From a checkpoint of a small transformer trained on Wikipedia.
Size: width 192, vocabulary 1252.
MLP neurons of a small language model. Each row is named by its layer, matrix (up: input weights) and neuron, and shows model dimensions 0-191. Each number is 500 + 40 x the weight over its row's rms, rounded and kept within 0 to 999. Numbers have three digits each.
A block is one neuron, or neurons of one layer that tend to fire together. After each block is what it responds to, as a language model described it from the Wikipedia text at the highest values.

L5.up504:499440508468501438516514508430471461566496477466524514553499426475440482495494492483549592579495604512505523584437505466459466536478469480529553512527541520486495517557521550443494505515522483468497501545532498568495549518521478531506561524498523518538510487426536407504596489448525531487532473517531547511486573488445485559440515577546481475532546545558437504521501431486521479510558509494574555533545480573536568482454517511505496449473444516503446494446458463485530523520489565464517506464492471502516562527415568430455482545488442534488428467529431510514496465416522507491
L5.up725:540530408468458498514492509555538531572514480525579463420454458509428511431477515483464506525517471536495470551485492441490484453443552486463576454468580481516467472498497495466511507524476510459523536513436513566473507537564504433419616555562524526487560462419453541570521438498470516493469500478489489453534558468507519437520518464444524538533514570481552500502516521504544505505496469508584492435462435525530544540430504471447487532507465481500480538522485507501465433516534546469512479494449554465415522523553600478540500486480452502425511501491453459483525439564472501489
Description: Mid-compound hyphens

L7.up68:451557529505519481518474580525555573467494530556562533477468487410445488455512544456498523585510484474522463490459418585555443532488506476528455445470462496457500479514500393552527496409472558506486457465524471522525455523510482515457501548513449514510561464452489498501549492487459455566477429507522488518549574471477534630442471518493448486517530507500514504479470549542574540490403501493449495422568501513517521518483559469500530532524575495537550514553462517515522526503538489403499481566561505500503510493532510530488502552543417498444478503499473506510529497424515493470
L7.up223:477528487517561449472495546531524540478517505473539444490524482553497512476471463584493461512558478495550489454543437457509469528551546488498556424524470452543504548509469535471558575618428506450533462518502501478467578554508558493549516530535524492460530484480514411514526522475477489600502522458510500496548418487490493438488440468491453486393492493595528462510489549517548493508490488505426500434525530469510497484549456445438544499476467457554494481496480531473473502519464482526488479480499596520485492460493465484534428492492422453545477441591522505424552525479546417513
L7.up254:529489490483564446518413533545521524488556433499592484492509546536482536473451436541497499515584509498448572549467437577474551464496503447529486431502506516549575479549594523486494557536496540517567503550530488509529492434481454544486502430512494544474444452497518493485502486563412572460468490527482577448496478506493439579520442554529503517510529497473479550435440512479453487540481494491505388520544553550503497521540419463532522524508485546563443496494461495475501499537510469460491492535460523513540489491464504497486528564499470452463531522402529517544418465461501517460
L7.up368:519514494519545526505484479518468553511468464522457516526507459480551493528551474560585464549507521494472452437544499574412459492428483443516452498619417498452529425517495487438452526529549511506515463550472513474468512478559505510427496463510477559525472491477410483468549495486437457481522485514429430539407524488568573474485403447548478510478498453560564505479544500565465494481476564523515561504430540455519504478444489434523451494473453488506530469509518489570480521475443513441523553475534545503551484526470521514433459491473475504477470574482463489482450544469460503469
L7.up375:508511564487557502497481559461546484487422490542585510488475473546511580453532539445508501511551524442481429477465527483481463531484478417499554520527527450458478450504534485557465586545515510531479586508459526459484592570593464561472492579515488527498457455485546533549517538549559486555495425421468555461430492525493553576479507543474484481438545541534507494491505459496472444534467478517478514512473471524536568462505433516468503472495464512487509611441482571517492527452524512486513601463475453502530491519546474533514417511524576466498510477524484478510522461520507500479
L7.up497:546512483516534531481522492571526506527573533455508502505449553477520566402449501434449497507457456481520509496564532512540380543529579453530494522434499548566499491505547414488506522436454540488528459534504595491492516463481532510435527546548415496564490429541511485534476542531505488516533429549427533489531471512509464482464498494520463447542528480520484543447488511546454447536474532509460514523481460563518522532505545477507433485495512471494488530462435450468438448457514495428561487508431513523467584486462522483556504476467472515476530565416591472451512485551489510473
L7.up732:515464523436461537556489497544495520531500487437498576485504501488555529515490493506501462501542551455510434570377539535519488567537562450507496506477468498540540570512532500517475529471507549521487462507480497519437515453541522486538442477545373450520493420529476517454619512606425447479524446409487485457523477471520501501466452472503485477549541487492479545478450495519420458533503501402494501517451499503507490523522526513442549509435508424531447534451513468484495502524527501509440478499542510581480587505485453490493541536519450446452484536508472466468430546556482500496
L7.up753:458472477582536502532466596499521458515571445551573462522470468503548491429536469533511534517487432490468523484494500538465440465454495497524523501498466448538492536588541504443441470487462544465543500413482551531502553567533493506486526485433483510487514390522469512519513541530533466477450403541521551476508483555470505501473484521577484497489525472488603546499475538584480506493540473521490479481510523510490522518474439577493529469520532442546478497499524505474413533529553531466468514475538467506519458622477459468516464440427513467483500551471468431426481528416460524466
Description: Number compound suffixes

L2.up15:549538521467532448490431465442537504468424460509567545501536491531465493570483554520481487415491471521467511447502488501480558461586535486460543459478446468478501454478487480535591515493552527521499476479463488479552535553447477534493478492528481507508578496525523426571515491502471455469485426499507489527510506575505542536474555483453511524479558521501467440541520573382617485488459477550516482513495562487448498519489468530501476523521570466505603519501501541497536514542421529556522468495490551461451467554507507567502384480547446510550487501482532455503487399508509522519
L2.up215:501540408497511528447437538541540530532477399440494475478476392565543629442467563517458483520556517551480448439475459537465582529503533557583518513493489471495529490477505549572496536518539475501503490555473576460512567525491498418442543512506554440515511507549469545506480479556457450522556471511513483519442477526502569490497488532524474458500508545527484517508484473482519570458459525518558482414512502458537479473550430510500536499449515485534548509506543495490486491455534528526545584456487475448480456540482502440518463501458501590469468555458501540473442529528529474491
L2.up651:556446489479498456563446523509503526557440544565547581523477530476542553490529543516530500468468534524508519533473492546450514516530531556492452563442501510547454488520476483569489566488453441561481489501434452461453538568505510516451473506524497495465434521577515522508446439467438512527460555495502428537538544538473469498471460468441485517431581510478484507547461504478495513438513505548520577491465447444462492420545557491462454470437564477527503431468538557510503477434439512521440516505459491481592515439509460545539459477509533484427532501558560456449528466561464505493
L2.up767:539544469435471504461559494519543526495456546505484475507466539511527520460539534513540516538508549501532487550508478530484462476423467433460585502428488458530522482410527458523518497421479491490478456507474488518572495538502491498474475544565565547525552535510536473511474452435504530532533494526531490529464550444395469522480476546508474550488489461406417548474484478507556448573512513484493524499550510550512623511428558523543483494462568461506549506431457512584470501438504543482455505478512497488458542434450455515488551569603525466473510481465452489489522462501551478432
Description: Word-internal "at" pieces and separators

L7.up253:461541516496463575566483452481412457488510549542541515508446454557531522552507476522426491504513471461509514529453522569505505473561503489538443479546528548474544480538461557534410478521526474550523521626510456456437477529552506448507476518490508515466550458567485489476474571475465502528510481476521503472511526551520531469483462495520489503475426545542487501479455459443444580460548547501496483494476479461452519490511524505465436478443488519457494549545539521459475392448514541551472512538486503512513431491469462592507475509525480473592519484463416424382465472507505485559
L7.up456:478480504504534528534437441460489440496520489505587539455465521497514543479387498503546487473532542430517508433502545559511514420511498524474467486483494436467559488460542509441524524528494519552527484433499525510443491495502534435483552497537460442514554447504567450513491482459528484529553472490533553513527620479429466534477521461565440521526477510479546575509495451507571484558479474519494448525461533450506552511442403493520487424545470478606537504525413555497550537497498471498486561534516617486491484470528430524478477502522481502504573490486479495467485454467510558508
L7.up637:541549472524535523512517458504517461519480445485516540387516443497512548415429437445474462499500536556425505485505503487530561481489532456497556472538531489550562505499494492509503489461480476550516455520499468580452566520515488489532458460509483453478580489497505507528463475473502488627488508505539466451504566449371502497477534531541476602545453520471440439506578452480492556504495498592514454509468536574512570529541423490477508453422466474527510467539541524476491518414476540492552485557457461507489523482489528492543464460487543500502517454479508451556494471565505486462
L7.up685:513438500485506466479497468441511496530487530478525474565563482538558545541404527564543530533456532486532503542480494549499456487472500526471506525524535469500448435540535488564573433539566466441521541499530484467508534445562541538517544525500566530453463481502522470553451511480422538458509558446483455474529554475470498534489507470537554463505473533466530513494526505456465592523474509588444494436494567456546440451576541515512502565464512434528488510458520501505530535552470540528540479449437464504445496461477452541498409563483459429510465478563531474508542422466578470453
L7.up690:528461479490477531496502477540539590487440564446500575472472509470552495461453461542513556475489547472575485518505539538491454449479477462597474461514549473466506485450476462462478495476436445549415505508584499521456505536488445541477497514480522422564494430511503446504392510464499429508529516492552465466461537543423499506461544549503453498545477448483460548495493484438400520516493520426508519512533521443436510452598461542488448539503507458565470523469480426478489454522559561494498453579478493451525501492482490508469518547491520466498443511502543488516549427484442476473
L7.up697:509448577496465479511492513447487504540444490528552439489462427468539538452453504492526496518551520540507470508478458477421479479500489508519494533594470522565541572512525490512442491604516453517452574559466542508494566518532459473510507529517449518467441494487395405459468540558539433520475490562483500484563435512485571566474516530533485509473475483527566508499543493552492468565494462519556498479527541453588570500526522510478504529511491472520492498497505495457579495396563494463469503532522527483501493486505550558563444572520558581504504492468576495451494557458529533512
L7.up705:503443485564502448511421467465543518525511527521434493531503500493445576554529549452564433545492498520530613569484507566410485503514547466496532555508526485488509495473528532455427535544463475450450542525433562526472472588498468550550518521509522543494530489436526419542451533513495483500532552502429491480495503532539554523507477576491489556454472510471481453564406505536444483512459558522545504460518484511444509516493500592519501496519562507512478485460513517498483515478447526544506563474450538473502463471603450519523426526477479527496594454466547445444536485473511501480
L7.up758:546427561488479506522508555459493474488540528542545517486492441504494547481465556453516455517502547476493519605457504490482436514517497502528460547481509527560588510523508537536512490487463535526500498500548497426477466499591413585454604477527515482498556453515554506485541458507505506541550496513509519508557473514442559489511532516469562558478530519480441508573528486479536596529464480466487448502493497407538514555443567517441542536489523483475422492535460518541592484501432502543504537577498488505550439483480573547548473442497506461526523471426478556550562457530487474466
Description: Space before year

L7.up120:540503461547406474490436463532463504448579460537534489447529553464548497490486477544487438490489520441526493591525570490492537441558553480564545406411549438537503510532487483550481605481523527527457486530553511453485462590487470596510536450507464486516493506437472507546540485550510484464517546445522541495438503517422530532462450511520478467522490477511487507516487539487462496477459510500492472479503530515492584527580522490580476540468553489495512481489575466508514554456482511440528496444518481548466494474473551544505489446477509574448523498537455512559508430488553503410
L7.up209:486491507550480520502460437536456491498502448514473499449543563483477496556472509509479432463496500481484551512496509481572493498457490455497504461464477493511491524497509489546545537485593498532465444481476610525480523521468558560459395562504496510495516474498507407485556499555505466460552578414467582526508484532533535565501456414555491455457581506517495503483482527559452495506477538540558515547456459493543522526522482509489488548522391486483567472487527495461525575496544503458521425516554505471451551531433506506513483494456490538552544465569565524509543465518591420567
L7.up270:503499531489532535487503558414556447475581520491540480487498603491567545550499530523508508434550490509468532518501526528415501507507467497512538447489500455551492445465447521516529559490414571549513536515484458527518527560509458570503418472507493501469498575524502500555479480463449484529592540470473495544530535552554545501500518442497523493527483427459513444485434429481454466448473521515557489494542514474561500537508475470583503471491562567553501513522532481479484421480480537492522527428497501480508514484519562536471501577597447440489574511516573470480506417557526450525
L7.up300:470480475510512451519471460486523481535547395501508496555579472461497541552517468550490500482381559490546447508472516504508491578537580528447452478506458510532583442479581494559455566471558476526482462497458453480509519521500444521473460481473459561502489482554497518437466483491426471455497504542554501488516604452490438458416469517555543505522498502483503547563459559505539565488464491495508480519570470471556513506512473515566478507494564511606524508463531529529526526442462486526496462481474552492561504447501498398476468509523520528484580448502516524532522498496538411474
L7.up319:494508460551517471502532517558521494528550533564550458579488566532532556478503473482514430519526495448562470534489396514533466454476443523436479503514428509494541508492538540461410420464504471500599460551545522551504488535431460503393447489448491493485493511486461491514497417490489502560447522539532474484545493370446471484552436478535495492455444503579490559473504564499481486503529476448523509548488564469518510428544538557547542492523466481483548474544538552501484536485540524520462456466475455496552457536491530528525520468464436498550540484495575460477501511539542485495
L7.up543:432547484463525548514498547497447516568529562514543549521521491487477543533540543565501423454470521464524466501487456515502544491513450520467553459496544453498497591464474546535517534546512560543519542466517501478492533573513547516466543428458519453453504520424544447488488457518446469482568505534510581467535484486549511535490458457521582508478499524511500388481420467494439479542438552472458483506530500553534496486489518441470388556524461558538479511516547458411510556503508520558521429531487452494454475456545573472523500483518439500508495512477481591541421505491488451515
L7.up567:507433548480570487484511477557516570550475555501516497506517545536474544486489537530464483549439537486527558532556539549470501457456510496482506462477517470554538501594526490532467447479516491521535461550487596548467516501500550545497510470458459493500441462417531525484534536444438515561569531440524461540497467589547566568522528432568506469513510484472479485409548562509491512533471471447506394536465533467560491537531463505503470517441508457569532551554538465508509518581556511455560462537523544519492533489532479530535475558535470484443419456433505515471530499457472534523
L7.up594:528479502519492584525502531520466474538471491537495532464533514537475545509478636523549457502516503524546526493531469407539521442548508565438449531545559467478485534531504479435465486480460505441523470447417507481469601563468499498493539448475453483539461496524543438464524425495489472516525489490404497432476465510561520543509477493539520508582519522479493480517492494524509467490506585497514555518474509474512500471524552504463480539495456489526559552527517480442511556406535589560521459465499409525544459515438515514519519539470500499549482499538489519469438390464492403533
Description: Units after numbers

L2.up265:463506539497552446478440528519478439530466528468517422490518503500502463425555578462461487476522474456500483469474475531493474515505500559500528554521529508494451517493428432554538527461512562514496500526458536549484517469499452465448499467427482442358453446542533508475490516514490442459517512598475542457474518544460515479525583456501453437501447505464500467475499504540509551529494519472476530563487496426470525485474519486497494515402470497490504578489509485559523550472518494487574422544499493486512484564504367507456515537519569443472447574456538416506538552515488456503
L2.up484:502516543469533537434539538500493478471472499572552478512462546507533518449493519457562478507442472490613477518567490547475505462441579518499508503441528405569534505421448477452540485444549536546468476539485466507506466516543518542446557459499442468455482406504460523466428491459447452499529486483470525495537467574493427523477439503442527544532498469487468434471467505535549537477514464507487500580417442456565461534479558510576477529421515503456439481492467540503517522486472405509542498489549493466484533505461485520552546544538467516496472487420514486506496580477504453498
L2.up543:429536559539509562498511461521535432551517596500484528486491494512499444490501550500490569500481490520487482505494493514498458483615482506526508474528488535436481476562452474489463510481466468569532483398446553559587486520430529519492475499538511522419400464486459494469467516490601474428492464472549545517519497539493507530495519582466515455512588502543521495535529476602573534502533520515479449518516457582545521555517465449516486532492460477535551547549396503481487529487452522489439444518532543485461458525511464510531451445477488446439433527533500480503496509505499461560
L2.up628:517498530534510573494467480496463457531441481509505516530536492543514463507456550505450476511492443420507434481600525538502518473539547543454549561483427493520523500513474566538588512476517475557491516539510444465484433439470491452531489523553478505457439455486521572506465555524469464529471485546528476463501485560475460477423482417434512467538592509493513552469488447552499532538533543491486489515468509560550451492472553507525527532466499493519417502537488452475540481565485442560449492494583441521523530514568569514375502515547515489488495559534459484556470532429430498465
Description: Coordinates and word-start fragments

L5.up545:463481531504444480488459482506434527416457518497434526543431520567444543505523520537472507572565556502535552478431468544603490506499492499460468503522418504497520543507427509451469558493500521536505495515505517458488469483568550507450578524486561503496482509471491504571436461541478455470526536456538516509545513507477520531606552465461521499564556503547504525556487492466522494591460438427542431490486476471554606542470465446450423527491537499445467478533449452487521517535432533510493508467446495531453536547491531507463451466496549554487463493557469445544527495457522489464
L5.up671:441503419518491547457443531506541591520521503474496537465464572474490587507509439498550543493546562530565587568438568477536475470486448576515454499546527506472516534521494488535437464439547419428528448519477494498535446456530492444483542414560540524479453470479515450534544525485444493569490546480526556516553499524526485507542497527487489496541553458514477518444511511471512520480474465444513514501539434453494544462461562488544448483453488514465448437507494418540557492506468551545476406505439455527486440524517459517498549513475529509517462498485537441506544576499556490472
Description: Year slot in dates

L2.up88:512548480409443525472505602431539482488445460445494460487461491546508564501494539568504526455480519450505453507515502505492500468544549502515463476529485543457537467481544488503408513435496520443560596454516444510490524513470484472497546538503483487485535473498466523484567511470455407516537509476516453466447496504407575503505457495522480475503476457427564431502404424524483530550483516535502550425525508479589475527479473485481476580449479484507465474496488559491434581442536526502477528485544478534432458466450463465502507531513424471438535557509512539531582501547490467491
L2.up349:442511526494584503472497477506558575478467481483527529507466481489466520491529516501530497409500490459534481519464509548479580434512545489480519495542544589504441474479561500464456522551537479565485501440515409409481439566555499470431537509499521492537534526489561431522509454522403462485482545469483472473493538537467494470554459515476469450607524472512543505593511492486553510459460471517560490454568498475464585501524548510502496489500493469496419563474543438447485579516526493579486528444484520503555433565474488494534495521503471529569544525474528488560476500562495440494
L2.up498:494481515426582512506535475502507506524457465501478464522534507528450527477447555507582544476447510453558448522470499541453519376491529467523511498499518508525509531451461495484490511439495506432552464536487478488485445471519484557486546504496482524530549471510453472533604499450450458472496520519542418508437443441465468519456474489541494471497470556434514479541439485516482517547461554548543488473489461451508518543491439526439470478479487428524412496443470523484522548410478576458520482444451528500469595554465443542396524561481485532468529519446479483563566500513504425502
L2.up594:534498482404487557542527512469489598553520520501534429514470525492485541480468550505599537505513517502524483514427515556508548497533520494534491489480543485507492456502512495482444454481507491510528481570514485489519522549493473551412587497571498510516535465493462385562607516487518441524446437557512477526474518455487582547491569485532471524563513471471546404505524518441473465550456469459556537517553443498479480535484475542498510498456490518448426548473454512474494514451468561435466496462430482494542486575435463485556466487527438510409485489552500462449536486512496474509
Description: Word-joining and heading punctuation